Weights of a small GPT-style language model, trained from scratch on English Wikipedia: tied embeddings, 1494M tokens.
MLP neurons of a small language model. Each row is named by its layer, matrix (up: input weights; down: output weights) and neuron, and shows model dimensions 16-143. Each number is 128 + 24 x the weight over its row's rms, rounded and kept within 0 to 255. Numbers have three digits each.
After each neuron's rows, "fires on" lists the tokens most often at its 100 highest values on Wikipedia text that the model never trained on.

L2.up733:132113192151108120117088117128140154141105114141082096101140077124095130142134082110114139130095156065140141114181134155132157147109138104128122122117098135140112119131136124161106120090081102144117099120094123094164119221161112130098118141102135129153159072095131083110130112148129133092126134132155115126151152125127117108189157136128157127111147114116132142169138116116099123115133
L2.down733:144126104095156116100132131123128093112134113134114122143112196117138093139165150149130108145104136158114112119079137119139143118162128123125107095178158147146145104114100114151152127134145095156123129136139112088116162121157180145137152110095110136108120154135135158128092086129107114144120139123094147146174127160091153144109097137112128132156108164160091165117101135165118165107129
fires on: "with ", "round ", "\"", "\" ", "to "

L2.up1731:111125097129106141117103082106103135140152103077146121118108103124154135111129132136144129131107076132111129105119114121130133115154144120176121135127132108142127153130107079112153100109112113100124157117136112198103098159165132137089148136151130127126075132131126112160168158172100082156132122154093122087138128131132170103170124133118155125138141134137146099144058159164106121154115
L2.down1731:112134123105226153116156111180174104114135129128149137097150125170149143075145142126082108129134133126132101140089167122166128135082106054122093122149141117162130129147140119140072129166100123113167143128155156170108170147085137177089120085147075101141107160133104144114099123104157155150155121124140104123145178100129116156150126104141067145103087101065125144084101162163111116111146
fires on: "arm", "military ", "served ", "Army ", "aid", "Army"

L2.up567:107163137121075105127134134111090095128134112130142058147146138135116178146107123139133120170110102090121134132152137106156119157099136132135143096126126130129128149147101148124130107114115122150127164063104134113125094119130122092172176118149133107109111151168121140114090135157135126114114162142100122148131132169108148121179110130165143137147171132082131103099143140069116128119120
L2.down567:136149170087161139108138155141130149150162156155137130165175169099086121098113139124095126134135097159082135103073144137103117086157104115121096128119141128134109081153147121136092120151121164132109103147141107087161161094108146125077094103083105137158171146078104104128145077128150125112106123131104103113140132104162139170110148079106127072128096160130145153139130098153149136137108
fires on: ", ", "(", "were ", "was ", "— ", "ings "

L2.up716:139134147137109118181167112093143137119099136153100132120134136112151134105125100148126194094096152147097144116086133112122117131101155165154081145187131139183114091113126112135134132117159149132140119134128114125107125110139119137185137113133098107088127171130113122138180121136100134167118084122154114126131118115100123131111129129099141109131106112107147094114141133114148095120115
L2.down716:129121114158079133147115100100100141109129174149120142090103145101131119150123135122089147111132093104085089090098134104141119097072116107135107099143140131168145175165157116106127139134138124108118102118106135149139160139142129133122113153127139115098099156139123141162125146081130102139166118108145115092114115079138174142133123138134124111131128130153172125107140078129127165082118
fires on: ": ", "==", "Career ", "career", "American "

L2.up1693:107125133154102135114111109071144098145115118133122084090124121107129135124136059079129129146109093092144063080105154147159119139155140126116156104087141107109091135138144167130133139130075144134153168129085133132137133115152123137072157141108118128104119149117116133116111130125110143118141142194128136122110106131126115178111104120159169125185133113133128160134128111103155136148124
L2.down1693:124104075129158134134135114129130174142130079097150158155108082115156087159146168152109143131127131069139105131095121141118136139125078106114091119139137166143113119094146127099127104123121125131141136133126146137119072119134108173088116131148120135098118169109146099133154149089101139151119190131110096099129128119081144131086173157133120118122138079091182188122148136142078106148154
fires on: "of ", "| ", "- ", "8 "

L2.up202:093160112114150153151166128088116109101147107138096109097168127107156163138136174082177150102128138147119144128126117168125111111167165143114132142100142100165130102060154151130123118142138108110119131118129124122096113104094143134119126150097135172133119132137116089089182140085094119162126135120106104128116120111106123128143165160129154140127123125127133166142127100119137119140127
L2.down202:143139077127149132113102122134074109125135107148167161134092169183105152095109149113151130144132118095137138108138097136116125145110140138169182142137148161138181161094138128104106092162166142100138092144134154091113117113173099171143111163095162143140127107134123111179132147123118130141124112138100166132143143095083078109129115118141129133133106123124153178148109106086156119135166
fires on: "\n", "°", "Chromosome ", "be", "votes "

L2.up1246:108143136110118160144141143099097138106163164109165174191172086078143145158086149099162165127149116146159151094128108133128115118157141161162131125143136144119088141140103112123149092105126135135111124084123123145119109076130146131111123114168120148132148126126106104110120145166106112189073156142135127120141127123101104141176142144148147110102101149119123130134130129128087077155149
L2.down1246:172100154128128101106123085109136101088117183141153118114157104146106133154084117149137147140105147140139126099104129123153140096108192176115083158154136148095103142114087105134104127137135127153098158134112134153148078125195142163116101125164125144145141150139118145120125136109119117133201129152126154141124110125142084075161089149126121157118106114136117106135122083157138122089110
fires on: "\n", "this ", "===", "====", "the "

L2.up1226:102124178121092130143158162150090054123107131121098159140162118130114134112125180147095141142143115130113146111121142061126127127095132118112149136155107136116096112126101150151109116110061096138134136103123150160134111139101129140137131166170142150166141150137130177099137103142107100138108089108136105152108129101120085174111139138158133078107116146124086171097134106120061123132086
L2.down1226:165181102130171120126117131134126175126134125171122120088103139134160097135115122115146082156154109145079148118150149175208119111167128118099155148134128128104137155139148133107150135129123097135144094170111122081127060123140114118142113132108103117139122107093126105153121158116138108137098117149162140113135106175124131118120134121104111156125116140109155085132157120122158113142094
fires on: "for ", "the ", "as ", "called ", "designed ", "known "